MLP neurons of a small language model. Each row is named by its layer, matrix (down: output weights) and neuron, and shows model dimensions 149-244. Each number is 500 + 25 x the weight over its row's rms, rounded and kept within 0 to 999. Numbers have three digits each. A neuron's up and down rows have the sign that makes its largest values positive.
A block is one neuron, or neurons of one layer that tend to fire together. After each block is what it responds to, as a language model described it from the Wikipedia text at the highest values.

L3.down254:512510511515481490481477481489493473488520480505527511515496548497521506484507486494455517499537537534479495475481505495536489510530482507485527529536508482509498446480505482472529478467460536479445480519467465496502503488512456499477520501531494538461503523513504503515528522484478516458
L3.down328:513449513504493478482509501495511508517503492493495478515491478488533514502518507526539539527535497524502538488457477511431433490519515476510501543464499519490532490491514519496522461491486489517463493546514472476475506491476485499562490495477511527499498515523452494524485485508483496469
L3.down421:517456480461490535507498515492494450500505515510454540524493502507525487509515517517486482509540496479513495453519493496502495505489519511461495471487513499503481478509484503467518518501509458522527492517498486506506522505506487456537477485445505537488470472487477492479528480518493525515
L3.down533:521518545507527478521488494481511494462495524517476490543480496491495505549471494503489457497507470498504475503491445510522491470486507524491481493509518488496481513496499489533482541500465483550478456497524512499507486469489419473460515491479498483499507537495491513525471519469503479493
L3.down652:485493489502473514475486508491501495498460494520512455482480510472508508470508484463547457489489499517527470543501452488516462505524521515513497488478477467486516499476525511517514491544524514510435489504494460504515497491468519516548502472539569520478493497495546479462492580520487500518
L3.down833:495521520527493475476485493486435539465470560532526531471498472532506478515554458537461493527516504518501506502462498512539470497521492435497552516491490518501523499492501520484489494508491536510488531521511493476484461523507460488509503524495475511501542461521529554502455488507498513515
L3.down1086:457482506563548494545513490510483510469497514499500504475521500452523482506518480533507488488501469532489527537494476499492502528539471520484495518509514503508494472475521504553519504521476508523486462491469516471444474518490470528505509497508451484457572519518493505523511463469484491467
L3.down1208:495483528537512540495508487451477498492506519519513489474482525513511523495492489517505530534507473538483555537463541488528487515513471449521492561531488485495476466514489524464505535499507533461525479500467478440524521474525480505480449481508541519489457476493488484499479515515480495495
Fires mostly on sport names as modifiers (tennis player, ice hockey, golf course), plus medal colours and the abbreviation St before saint names.

L12.down832:482477460474511494474494498523528514495466513494484464493521497453499495527465515484530536513490506494475505478477495515530507506510486511471479522515517518452519504533577507511490498478523512483505531488501472531512477508527472506520478517499453511496490470503491435515502472471530477488
L12.down901:490474524516517493483494501462523499520479471500508527472498489507511474514512500505509507478495462502517481489519522496468534459493502522461531478475507521511502465498485505486484500541477478492504500485552514466525508501522509461492520496469471486489458455539491500495495523499520490500
Closing markup just before a line break: the === or == ending section headings (===2006===), the newline after = Title = article headers, table separator rows |---|---|, and final cell pipes.

L12.down954:516492513481515520514469510544442477533481493494503494518461467510505506498498492502440467490518504505482517512502509475509493475492502499504516580494538480509487463502557489468494495479525567547500495471516482481500510489548509475514469470479484482513463512466518518547521487510499461509
L12.down989:508531463531504531496504502479483505499489523467506494507476518529507493518500500505467480488494527489534519537462449467475514543507522480496531468475478493501472515482515486475515528543489479525470487501505520527543482480490471504471530496492518524518484464520481494520493503554459485545
Head nouns, usually plural, ending a noun phrase after a modifying noun or adjective, such as ripple marks, sports books, ivory samples.

L2.down33:500484497507476499485482490529510486480483478508504513476503490506506498505502518499498526462463527457497479444487487471537496508457473479450457451490484494509508493504492525510443556480495564485553513488545479472538515482491471495493463488520491542508479529485483516543542507458507475547
L2.down69:478481494484468475474521546461508509540571445494533493476482476507489496487509497530503492467456497482476500497462464518514505483508499497492538498456507497504502510526523498477504504525477496480521490492503470475503550480467458477516504500535503455497534520477465479524520511468508534495
L2.down468:445475552531505481520526493498474487489511516502499509511485476461515469521470458511447452538541533501499496512486533463535502539496505499494521476502475498522536458463515474489547466504473503498465512519470493479477554514518459491517465475509499515495500499506519461506491487490480480494
L2.down863:494540472567510540546479518546547478501465510480499514433455520500475523510512529531528498506505475501521511509499517504523466536533515519478488544561472478467531497533485474550502486513487522521492470519484518515516466532482498511472448504487494501469519466530532494506492487457475484502
Adjectives and word starts that open a fixed compound, mostly colors and "gold" before medal or rush, also high ground, academic journal, greenfield.

L12.down119:489478481483484491523514522478475473534507556537450538493471512528498505495465513522487504533505497502501496451520480466500449516479484528525541490507441511535525511497494471467498509479528518536527485520501520486514483494533513479468506511510493470522449466531459501527475473501494472513
L12.down335:513471491473508486514515511492514516481502543521488514481475519493494538487517506526522512486495507524522490517467528497537524501503528496536492468546493560548469480517519514479500505461453502531479461509510529520515535434501472470481513472494510493511490557491509476478498488466506491504
Head nouns, mostly plural, ending a noun phrase that acts as the sentence subject before a verb or comma, e.g. areas, texts, samples, works, households.

L2.down48:518501514512507508467481471515532513516528530450521510549486461511491545457470506473434489508530464529517482559508476526540515536462477544493498519511521496498505539474456482492480493521476472514497538511452496531467505535471529505422506464520478445534505510526465508500468502530475474440
L2.down546:507500495496483483487477485512534493497487465499444490513514450485525468468536456478497501509494466486486467476468499506519522463471511510490532485517505517441526508516448468509494467494476498476504513477513480513528486522526445523472557481475497478521495535508504493494496519498515507484
L2.down635:494491524491463488536511528496499498506523504517498509483465503534507517505508502542481543518480469494498500508468535519494483478535479494566493483509496482519532486503483503470458471487469450472505497502504485527496518482493489494508486478574523479515534514514496516492510482462520448487
L2.down1167:453509485488518497510482466460522493466542508457503482525496509477519514442529488482486498493504522485497463514533537534493497517489527490496520489504531502481531485518471492481497523492537538471540522486455469470510498470567485482481492518488567462461493487498465487502545474512475507489
The -ing suffix ending verbs and gerunds, often split as a separate word piece, as in enforc-ing, replac-ing, and winning or losing, usually with an object following.

L2.down145:528495532533493552490495528528494494518486476442543474460513485523501449495501525523511517491495489494474482461469537538469492489521531504488507533499542558489489504487471494505486516472531515508501472534455515506488536518486463530507483532514449504492506485550462466462497468509462495539
L2.down441:524503519512478523430502517530447549518498483491496510531519501483492504520491559517497522485483487470478480427525511521491517488498515545508528518493530507518497480513467487506471511494517510555522478494498478505515491509454482481490478501485460462512472533550479497493491538546511506476
L2.down532:502467495492515519465473481475441481538520502523534500529516529449541506496484511470467524509487476503490478488490507535514453528498504482492494534540497532492496485512463468516530533469498492465486476501478477489526521495493475508492486517499469492485505482530515465478499493495518510526
L2.down1052:505510520554476491472502496558475502494517487519490517457516459514497507476462474491491510537481541486508544479482521506485509459491521460508544475502509498502484529550467475506520485507525503495513493534465513533490493482513531536428504451477504493521475494503461505450531492520454534479
Four-digit years such as 1990, 1986 and 2003, in prose ("in the 1990s") or after months in tables; also small numbers and names in table cells.

L12.down36:460521473514526509524484498500515497432468499538511539516491526491524512501519481548511522483538483523481498510548501456525508506497513467509454516455527522542505450521537477544481507514521484506504504536510494507514507502474502518486483507527498522459446525482489534477510470500554490528
L12.down439:527502524513527494512499524525501498497496493512483518490495491502547514491489550502455517530513486496520517524472485499549510513482526495489507477455495512502481478476497499514534508499527515510508485550485459497522493492490510516496464495483522476486496488519465497484524504524555504514
Words that set up a following clause or quote, such as reporting verbs and "It is unclear/known/assumed", e.g. said, stated, adding, concluded.

L3.down846:507527496510517517454521528513527527482481505511512540529538477500488495516484510490518510525514540537486518493478501469458526486534512505520463527504519519535506491469456454493522489538515493489496492537445490528504501511433467520465451508495499534448507486480495515486511499499530488536
L3.down861:525565483485473518496482479478464497459524519499501532516505503485518491539508531468496497531486559509509467487494517478485532521514533496464495501526513513509521468493495473481506473480520519469522496499501519515476498489470483506464501487483510487506468494573475490494553491524481491567
L3.down898:553510509478559478512525498516459486469517508520557507532499506479520496522481522505500467532528505491502464473497495474445496506509484476520539492478472525525482454510447476482492509518501512477543516537549500440491501521530499518503485526458479469466503498534506491478519482505469520501
L3.down955:523515536521503500444490484532519497555516480501461509500533507526483479512506505483509499515506510504487511519475499481470471521515535525484510468492480503541511458506489455539511497555475508514487517498509490471520526476484480469498452527469496498514528469472542484483523502468503504488
L3.down1020:517505463502514514536446475478515510523521478491462512520534480477507490462478501475520470540506489484493521498459446478456510472525528546500509498475488492505527486506532507499520524490483498528486510482496466529434516490496483514540499475496510478503524529493504465530503517508524502501
L3.down1036:506480472538473530497516508482480522469526517519464510498538538495501464524539489483510540480480513506507480478495488544483501502490545487521499542502469508454478508528492488509515493542499524489503527494497502526514498510488513532473489502552510446479554540520461521510503492490477525471
L3.down1065:489500456459535550514507504503495519479558540506510478534511507531524472457500484466488491482481510473495458551452512473510451513500542513499518485493504532491502492536507488520501505538498479527471537470482516538526517496538536553496500509486545548514520515508531510508507495491463495487
L3.down1068:506514460477489484467479505471476505525517484501520530567530517507496467526501532491506519519516483467458476512517534462480515480479526520483506499497537518543499540511503491524492534497465487503487514437483494579480502455512496476531517522526522499470535457468525486476468513517526485506
Football score tokens like 0–0, 2–1 in results tables after | or ;, plus slash separators and vs. in lists; weaker scattered prose words.

L3.down274:538477513514506529497525522507454531527492527467527474481507490531521499467482481511476522505510557528479508473470538511502504490537530578486536496514511546503487508529535517455485510497482458510485454526469537486489467500526458526484466517454511497529497525515510504519486536517512531449
L3.down458:461535482509485520503516482476494508507504505484542483534489525495498517509518472494463517505495543513489509534498521521549522445495505525498479457491514499504470543539504518496511515484539491524494512493496524457563488430498471494542519534481541503526497532495525503494476489477482535458
L3.down597:492494483501503485463486529512499520512515552464511469506496460460537485529523471497461470526525491524520463516544505494522460502478527517561535482493445487565471449499547532495486507570493526513509513512521518528511472477492518505519462546522519536521527519458475463507503488510491454499
L3.down654:502517486476504497487500512516446426505509526493519474503539499508508489482489529495500490538493505492519475523496510515451433538469487481525534532519494511501456483447494458472506506500508490533515499537508487489524497491484470559530527504548492489507486509503521527488542502516499462507
L3.down1039:482507479493451537503506489500491491542500517474489486497454497522509537538479496521487509482495498528546533441526485539511507498484543528505498525512503551513493488545510458526469469482476510533498493463485518496529500514521485497491491539556513514526459533476443487495528456532504503474
L3.down1123:485530513538457506507488468523466520479480477525516481481510496462468493475480512469443550493506515510501488470494502537455478492486517479489553469525480470481521514502536470453459532521448496477485536539458509503483466491515506492522482505488510505470483498483500469513497514475466445485
L3.down1128:502481533500555505537513493540489482517493490475535477535506514519510494490472538477505473472513485461520496498451505526486489495485529493513514524507436480558495502519491499495504515524479509530498525464493519497515539484470496511541501500525485499533564521502536519470480527572520495467
L3.down1213:450544480533516510504512517484528523476475464464503470521452475512487503533495510493497505474497486483434487479468509512501514469520495542498549499485493527522463524490530482503522485520532476530525500511504472535539532493506480509521506518536485528498521479530481483511497515518504487474
Year numbers, or the final digits of a split year, after "in", "In" or a day and month, as in "In 1935", "on 1 December 1918", "In 17|73".

L2.down194:497442500509506495525485487511504473519507446480492493522493498555503473512521556524496521512502498530484510517485518478504514498488506506501510498495524535491512533465497512479544502521501468527483504518506478518518485480459505515491526506465484506498513520490516505514463493482445502496
L2.down335:525507569503523519513504462495456493526487498516510533537545475510491501532485502510519492534524490519456529510514521515519476474510475549444484501488499471479493451498516502493552503543477487492525519488468520500505528508505495491457506502492502494495519540501509535500503507504516492473
L2.down375:460474540477517485541508490485496447510496480512480496496507536506529515485507534501507510493512503489499511528477520480517514472485483507509519487494517479468524508511500508539508475530511478491511500497493485472531474517476480515497501526441517500505493503438503469499533505479498480489
L2.down759:517469510513568521476491508512499495505485486470500496526486506510532477490501490504487493524471483509473505489518517475499528495516480482513497531513484525510497528465519510475541492465520516508513514473503495486503520525458505472485523550477535532494522472497489485501528492507482506522
Markdown table separator rows (|---|---|) under header rows and === subsection heading markers, plus line breaks after page titles.

L2.down416:471538484514466496490541486505505498550492504510510517505515484537500482502527521536503475481497495466491512479491492473514492514481505502514504496475467540523478504508522495497472518530529501487568476521482491514479515510506494506502484514499506544508540525513563526513525485486505512545
L2.down526:512518513514534504487507514519465487546454501526495512534497502485472518515472445530457543511479525512511516471496502489490491537522459480491525514485507529510503502543480506489477546471517468540508521523511473462519486494545489518505478488536450487527516493523487481475517473504480507506
L2.down802:493473516502461494440486498488510482508488485494505496486507499461457501478491524527537509500452492487497488475506509501530504482516453486514539520483511473442484476432501525506523497523490493481502502498512473543495549531519490488494449473458463547557498487518524457485485515504518486493
L2.down908:486500485498490429465499509531534539486480519473455494494488531500463454473471467531496492464532519485505561488535485504515541444530532451516503464480530473497495444466490509504500478544503536486520515481446488533526529513496512488514486520545515517514472536515512470508489528535536495450
Closing " =" after Wikipedia article titles like "= Brenda Burns =", and closing parentheses or cell ends in table rows, e.g. "(age 27)".

L12.down17:479540497495506470475504492498509492507498492440471489505493511502482503484491465507494507538481492493537457505532494484464524564502490504519472500532483474538514491512527536487489426509553528575455509480509440479470462506531523530520456502517516523489499476492511482498500505500551489500
L12.down1198:509441506482497495481522490528478476541489515500497487509510549497564518497515482508500478511476513532479491492455552484505503487509482433479476521485503516489478513480507567509463457484501507491474522492506514498506517471488533484521452502538487499539535503511483532501508506556486453489
Nouns naming music genres or art media, often inside comma lists or after a modifier, such as blues, R&B, paintings; weaker on other plain nouns.

L2.down245:489470513472471493484506508488517515490487502452475505513457516508510560498453467478470545491517533489469472495513472485525543503551522497470508486493510465496568481510504500468494519483539526504493515495449485459483506500534451478500514525511477489509530515515495486512552478470539505464
L2.down432:517523514461454498482507505489491508505467477487492502535484517526496512497495482504524522513485517489575537496519468533494510537483481499422491493515511507537535459469482487558451434501510493518499471493474508483481505467464527501501515475532509473509492528508488539478510515480473572481
L2.down485:500484504482462507488443491519500527471478492484494504495496495444492491483454488531494505513490554496501536501470533510556524521552504480484500484509478483546569464498508455530498528486511502503510480525474530454463484506499446478468526465472509497443508514549476493496493452496475505488
L2.down1110:486519497483467524475484526492494498500496484475457526526497485502487501460480450466491459509501550492507508489476513466525502477523497512474499443512499523514525463501500519487509505476514459478528527517492523487487491506463448477482509505458469479481539518502511516473502509471532524470
Short uppercase codes, mostly football position labels (FW, DF, MF) after a pipe in squad tables, plus acronym starts (CB, RB, USMC) and headers like Total, Party.

L3.down95:462487478503513487515509488466492526533500541541472490522521532536509519499438494528477534503462490566501471499485510530508509473475501479446531477528538527520484491484532552489524494523497499473537451476489486475543455519510447474507532493500504480508481458500465519530507494439505479486
L3.down260:481516532478491513511489524519510532518459565499493486497499519496477540519502547484490480478455527508496514487475508485496520550535514483520510521499500502530504465530465502486491496495498509509567438524512531506524531507511499498494523491467464476519510505511516524510542496527554511512
L3.down335:491504488509507471512502524475495503464522484512474495507489537522475502509473534500482489473468522511522508520519513464461480478529531541497481534511506510520564538488514519491494487464488527546503502545503525471504488483485458464465487508499494499476538468524504517530496488469504498463
L3.down342:482512483522527499496480517551522511528515526498444504515476495482464500512482507522542549475487505447523496485526477495514469516430519511512517527534510496489493470504504470497516480496466602532523468512516504499504491480478469464475499469509483516511517531499492483483479533551489481539
L3.down513:502541517489522493498540476509476494472527473480497480455500502481488502531494529525527515489473513548521494508552495463497516485466542473487491502508505535510502492558463482478527534497520465571560484489476502528463481483461515452494538483498470464500500517527506474508508502498459474524
L3.down769:499487505501515477449530489517476519433504505492490464484509436500525478463476468503490493521522500526495484463492486544545516504462472461517504509517478460528503510504511543535476497528459469513482520509517485485472465478481483514526501453471530532510522480510465468534486507557556461547
L3.down1030:512492492526482490517511499528484523525527547482530489469507493523499485482473548501564548471532551538520509456521562441493520497463543512461489475504504514491479502506550485490520527519501541496503521506513520524512522569513504456502520517516535501485521519485506521462496500532480511557
L3.down1033:531519511504497524479508494500491530529539513485543524479502514475499524514475508553518505462489514524502487528502501468519499544468460489499547516515543485447562466499466468497487486514499513512534477509509501452508515463496468485477468529520480541485504491522512516519528473462467471529
Suffix tokens that finish a word split from its stem, mostly plural -s, also -ing, -ties, -ry, as in substance-s, damp-ing, uncertain-ties.

L2.down337:500516465533599481477490521513481493444496517450498546501556524507506498503473515464528490516500529476522500537546517494474543512496505495445500473539490495479533498487497504498517460486521523499516498507494482492512500506473525471543488482492504520511506518526528506536517491500516439512
L2.down488:455521473524494488503492499481503518474479526511527449506493488499505546520474491544531501468455522458496491506508480527529490494444564499513494515513469488459564490454497533500479483530487586474509483495504478506510443480465502494490548461492517489498492496472494504541492517504499446479
L2.down529:462498507472475514482525536507493511534465506504457514528485445483475507487491496514505528507458512506482475483492478528490518525479477462499519515500513476484472504528495508485491496426493554525497508493498497544522507545495500476491486501481502489524508488443536511507461524530510499487
L2.down583:474503463509512544455536473484542433506519513486508467503519509550479480509505499531509447531508542519525482515507498527473488551477505486490470494516528488520498519508520529465496519507465476493512545498530521472488480503529439486478511454517476521476518474525534508583495527495551456517
A standalone -s token that pluralizes a split noun stem, e.g. opinion|s, observation|s, concentration|s; also plural nouns like bones and items, and death after his or her.

L3.down186:503503510495468492497488493487503507485478508476511535538472510489462437466498494541497489493539530520502523490510506523506466491503478518472496501488510502498513506498461495498512461496519532517497562484452465461444533489533526513479489484539559526506528501491501506521474453476485496505
L3.down199:505518494508514501530491538509468502503482497513470550502495502494492481529491482481528517507494482527505462458453475541494504492496526486513514532489500514484503479492485528511524499515487533496507527495528454543516508491458501508546477529513483452487479493483475502495470518508542480466
L3.down365:487502512479542503532514512538442512499466472472488509514482502501462504490506525517480520524518509551537465507522449548483501486497483479515531485505508507538526514498461545526510512470547470485518544523517489503519513506503487499499511464530474518488495536536493481495483509456499487511
L3.down488:478502513519503474466499467522510558507475489517486520493507499521463500514462507519492520535517546493518483487458518512465512520527485485513513464516511458489508445518475496451480471505527497463559466497507491508493468526512458498496511486499492521529511524545522547507474494492502503506
L3.down621:489475494459494533492503488478509456478489536502519511520467501485463502519530493492492474471528481469459503517514554531511512479494495498521505501502518528504510531546470523476509512512493506527502491512511472461532515472517524502504470494516499516487486436491478521465533491525517479445
L3.down650:479488494511501527494480529495494518512524531473474500512496448535535459490502509502529500486497510471485486520485471562493487499494550480451512481482527517489516514500514449470484538515512468482476483519477449483494542478524453537477490519506536463500490567544490484521483464546477501453
L3.down753:499509461478497491486506470480489480507476539483552471476511519486476469519490500499516517509491509448543484536460497516524513455462503487497555472514513507484496489510492530492504528482504495514492477516526530538478478541523540498507521495519506533491512531516531486472444536550488456496
L3.down758:534476506480518508510490482531543495476520527499482530520490527536511467478500514454519512468521442545520494534511538498459486503541521501539515511461495518507502483502522546484552541493477501500465481496502523508495527506498525520490474553490512561491500505455553521529503499496509517518
Word-final pieces that complete a verb split into parts, mostly -ing in participial clauses (ensur|ing, declar|ing, recommend|ing); also with, used/using, Great, Royal.

L12.down522:492496500459493511528472505504507483546471483520473451516525517433523479458493574509505483495539491512497496506491522494489498511448465455496485497501500529519501476541542499491505453505527487547498465491524514530482495465542496526473477470505513497513489480507527522507485478449485451505
L12.down617:483497508487503465506466537506488487522520521487524504522502481503515479528512514474508507540495480531446476487491481484496474483484518543552462525475501514537480523531517522488524502480487563457469515483547503519511505537557515509480536516481549523521477464497491508496487493491486516505
The main verb or predicate word right after a long subject or clause in encyclopedic prose, such as led, equipped, contain, part.

L3.down579:471458534469507482524521469506479514483486536528458495512513458504527476476514490479470475484520467504477539543494496484492498583525492498515522489533493496469503510459488537477543517444532514535493489496485501465543512504504544427526507467488514478538452475491461472497536521510463504520
L3.down593:490519497478471510532502457541475481477495491521511524478504472466491501519482506502499470508483511500519543479470501490517469417476494509487513492488508481495501503496566515505495503501479509512534466496468508461502457514536468436509490497518505471503500553437494488534511527453490517487
L3.down631:493487520495501476510495460478520458488532523463449469553553522564494502495500530495487525506506518528496525500520507465558499468509516476498526478515486473481511489545491544486547505568525466511517489518506512494535484480498494530475482477507521503479494482487515514471501511462499496519
L3.down801:478469537487527487557495513485508453527508501531497478562487494523480489488496490543489530471467478514515495498517511489512509485488483483504520455474529505464494491512507504487515534489535463530510518502516502530527470511509506473435509465488530500504535511481490479514472515508485527486
L3.down831:500504498530500498480515491557495526486532486541505552497506489491509491507488484540526518476498491486515500474472498513476475484485491530441515512539506493465530491461507467496561512508526479517532496491462504519518532483527491495489513511572502512549472484508540541480452499493455489458
L3.down939:484500517508561515509522483478557443516514489511465489494532528531521494550501511505493456523510486525518537479472523458494480544448534516523516509520479492501511519512488532482521530524497495520522502516468532523535497527500501497493513494481525516475498453513510524479516517528480492486
L3.down968:485514505495495542493527546463504524504526536465511530477510522468538454474490500473498511503489485491516544479507508483491524428488521493482509544569495483510507485533461475535521497484478476481506473512489532547508512487493504460453488522479468484495493482527500482502478477476543522502
L3.down1122:530480481521482479558501507476466494479510523536501501521514494524510492459498440487456502525540561501489467519509478517502478446541470454468521514522530498492514481556506495483458491503478458495537510533479459501519483512449484508457477517524506460513498461492473457450511449553479449470
Fires on the second |---|---|---|---| chunk of markdown table header dividers in sports result tables, and weakly on scattered word pieces (place, s, =).

L3.down70:504500488522495511505505504465461495490490467492548483465494576477476507471515487476479512497527530516454502509490444477501536458526522563503523472479513510480545455548555504448509468506509483493481468521531508477471509470557491490475484505535518450513475504470477478524514480485526491483
L3.down201:484504472523526537506503522500538482539486521539492490523497491493487503467506526497501528467495478490447508465489539528497548457512461485464502508488539513556511519514500478486547502481519497512495504483473466486477473470485456463533519504505486520531505487543466491505515505530487486501
L3.down219:504481484513513475497513462499461538484484480533497492496503508474522514478527501524500506531486508500487473502517516515523501544538474496501456522502482520521492496504496474548469501487494498480508508500515473478532490447492485499505474498492493453526536522448495466439502568520508448513
L3.down489:525515506461518489490498522443476472514550496441489515492550506490545502508540522495523512468512498441512495505520494484500509525542504523467494506519532534530453488541475526459526529496531478539516513482520492488481461477478474491503488514541518472513510508467500472519482531474517489536
L3.down738:509510463489499477494495482481534476517465490506455487529520494496535518524489474502495515500473553485477519517508517513557503523475512501456505508476503531448487475511514496492520442549468524482520464489516504446484487485465465518493526520503541506452487469508529537502450508473491504499
L3.down1014:508536463529484546482498523471520496526453499522531500530524542477497503516504473546508468486529522477466494492513502526499493489508493500464507467511469562495501494522475485508488485494489491436542501486520480462448489470501473511502525493561520539502502481526493486498539549484493454500
L3.down1145:493486518464477492502415483505514527490464497517474490469472459484489430476435455486509511494506517511456522563488489475503517499564535507512495450509486473494520456557504504495526495481512497500511487522498516465452499470491437481489508487489484494407537553535473488516482491521531486479
L3.down1211:500489507480484538504517497485534517524544512493501542457479546497495459459470508545493447518497502471532517483489515447505525451494483476496492468524551508503540500497480446494537563471506518477563496486508480451473480446543487521512495555508524483485459487508547492451501542535546488448
Single-letter word pieces, mostly b, d, B, inside unusual proper names and table entries, such as Nor-b-ert, I-b-érico, Sid-d-hu, Laze-b-nik; also MF and DF position codes in football squad tables.

L3.down26:511520512543482481516510448487528471486545498483517496513502485491483494528480495511484475502516507545500481495491485467468466460530537486527482488527542483500508510531488526452507507435539522463530509487490485554498552536519517550505465529506486457489482486510496515494432477503509532462
L3.down146:450480540544499512475524529534548509522521514478494516541455499489469504511503495526491514500498482494475472528482501481503464527473510487481526524508502532486505459492490503499521515498513463500482508471538508524505510486471499463528522489509509506464472503501501504483479493477490489497
L3.down277:524502478483496505487495488516539530504559496501500493535512497481523516515521527491518508494489540513508519494524486489504479515510475490491499469552497500531509528562502563498537445520474506502501537483496495529532462489500501497499569472478520529495465483534503536531474510456512505509
L3.down349:543549528546547484508488526492503514494507468507535512482448443527495503468479532507488475499427517484484480508484507499480506520517518510491514453461507473538516522513494482485513525445487487506503502540517508484516521485525492486485460484490479528476528483512459538539483493472461472497
L3.down722:500479568493484542471439478507477515502521504462510467483474493554492492501508456527492490545519511445496500555493475539475501487445488482512544546503504537529493506492456505484503520508523508477503472483507515533518488445454489493507519479496465522469524488499440477497506516520561551519
L3.down894:482537492501486495458465495508511528516501490502483465501493492501498471474497469504510511516487490488530520477507540495472518510479511484532494500520483493505480533505491500512488502496461521534518520478473512471521449489497502506476482472504487552481527465493538454494528484445512484509
L3.down1010:507513506495488516511482500522494479528527474516483520515459525565558521537495509443540485519519463517510493507478539485510483492483523602550508500520473499499524478535486468508492526495498510471520494489515468457474495464475497484500512501508512529494527515460539463444485483443504509466
L3.down1175:503457478503485537538507454522505513493481468492458514479524518471485514546528521517538511485482508474528481515492531505476477466484493494497493469508466489526513452477486507504545456484471530481515461522495461493499512452426504506479494496517490465512509491544500503469513500491516469495
Head nouns ending a noun phrase after adjectives, determiners or numbers, strongest for difficulty words (difficulties, challenges, hardships), also effects, aid, time, weeks, plural -s.

L2.down372:509483552497511515472500502489543493522466512495466529520486488521545487560459532496529505530509514505501503530476491530479527512552529515532514468489479498551489487498484486549523508526483502514544508521462535512476498477504482539520519491511471509467473492507520497493540497502511539525
L2.down650:477503514516505514515544495497521557488470507479482485527530531514528509493506524517496499498554487492463515482507455513506461475500528512493502505447525531499479511502522466581531489497495496422503498492467440491495472502490515490493432467516539533506507530506481462484534478503484530514
L2.down793:480508469481469516498517518462471523516541521484478514488496542484501513517519507495507434511503476491531542564453540550521480504560520519466502543522522537507475493521525493509522491503510439540485471516500490458485514488461543521521529487504493529486506517498511505486493451534495499470
L2.down879:492488468490527519482508493469505492470510514472490487504540448500529515459500488497492488466516482486469520515478489489470480508472512546485485449525534554473487486486498444479468548490517456525507529497486526466459484448484500498502460509425473477479505459496520507523515474524489559538
Score tokens like 0–0, 1–0 and 2–1 in sports tables, usually between | or ; separators; weakly, mid-word fragments of foreign names, such as Hi-er-onymus.

L3.down46:484492531506483500524522523456515501516472496499496548479504534510518500472502503473515505493511482518496474483502512493490492484485495538437491501484537517475488498494499512488541534493479445498478494536466528529546526468519489508497564478462491517466507562468494456534531501518539476506
L3.down170:507515489536514481491492441514524487476473495482518514514493521515519487495519474510526481496454485510496517532532500496470490498464487522463512499518502474500494506520500547507499492521500522500513478482516487456476460507534510543516474497520510506462508477492569532488494512487512492491
L3.down238:519458505506473525491445508525473456481491517488506485472527471472478497451490533513507495483441523470483495474498486481513492478486492515506502551490513518540492501499557531498479523511503470495491490564504497490495523506493467471499487509465514503485520513511516465477491514505520498502
L3.down494:500483480537519435498468516498521491479474517469507534490525486489494495499522514541484489528547488513517497481513488507540469488507470492541504482516513485549484522485497485511518505504485542489504533531563517538447527469516506535495507488530513467509497539484515513485492483465452488495
L3.down500:511475452524478495498509513534482536495525520493486466490484516460444540517496467521513525511491479492517493497512481475579502509447510511472513465501470476537496503483482470426470531510508502506502486474508465485456519520525499496504475500496520473519455498527513535505483497508476501479
L3.down778:496494486490474491455523490469515517520513507486483499520466521510534496515463534502460445494503518479524509484504498492521510505532484456497519515550498515538526514540508469577512499503507472496486507519472513504517539466502493459467491513486490512503505536536477484449484508530535595500
L3.down781:508531529553463495489489480506527513487490492452506558529493488497522504478509530538490525493456538438464487482452505481502523491529453492541481551450462482459500478505468522480528523518507525509510428500501493478495520495508479505501529493475525495512493453512512477511507543443482456503
L3.down1009:507498489492512510486493484564479489486517516490488510506533487452480482508488521521522543484492497494483490476519465508516503476513467542459484504471509525520499527525492498467536483486466467517504573513507510484461482523510531502523477482506521492505531500520495489481483531466505520479
The closing = of "= Article Title =" heading lines; more weakly, capitalized name-starting tokens after pipes or parentheses, e.g. J, St, US.

L12.down51:423475499565524521470475494513496497485468503520534538505544505549539482516487486511521486498452472536530514484522470529487497499526473508482500486509498507533522463470523480470511519489475491487521479506474462508465555465530512493524506498502471491516558478535456477524456488514485520475
L12.down437:539466534482519501485497502477501484539520532516446509531507498504511504495504479511459491470479477500535508459507482536492528523502509499510499519490511504463531502450505470530484507496467488468506536502501532494518503477487526492486480514507467476510507465480546466487453498485486500518
Final digit groups of numbers after a decimal point or colon, in infoboxes and tables, such as 8.12 sq mi, 57:22, 12.58.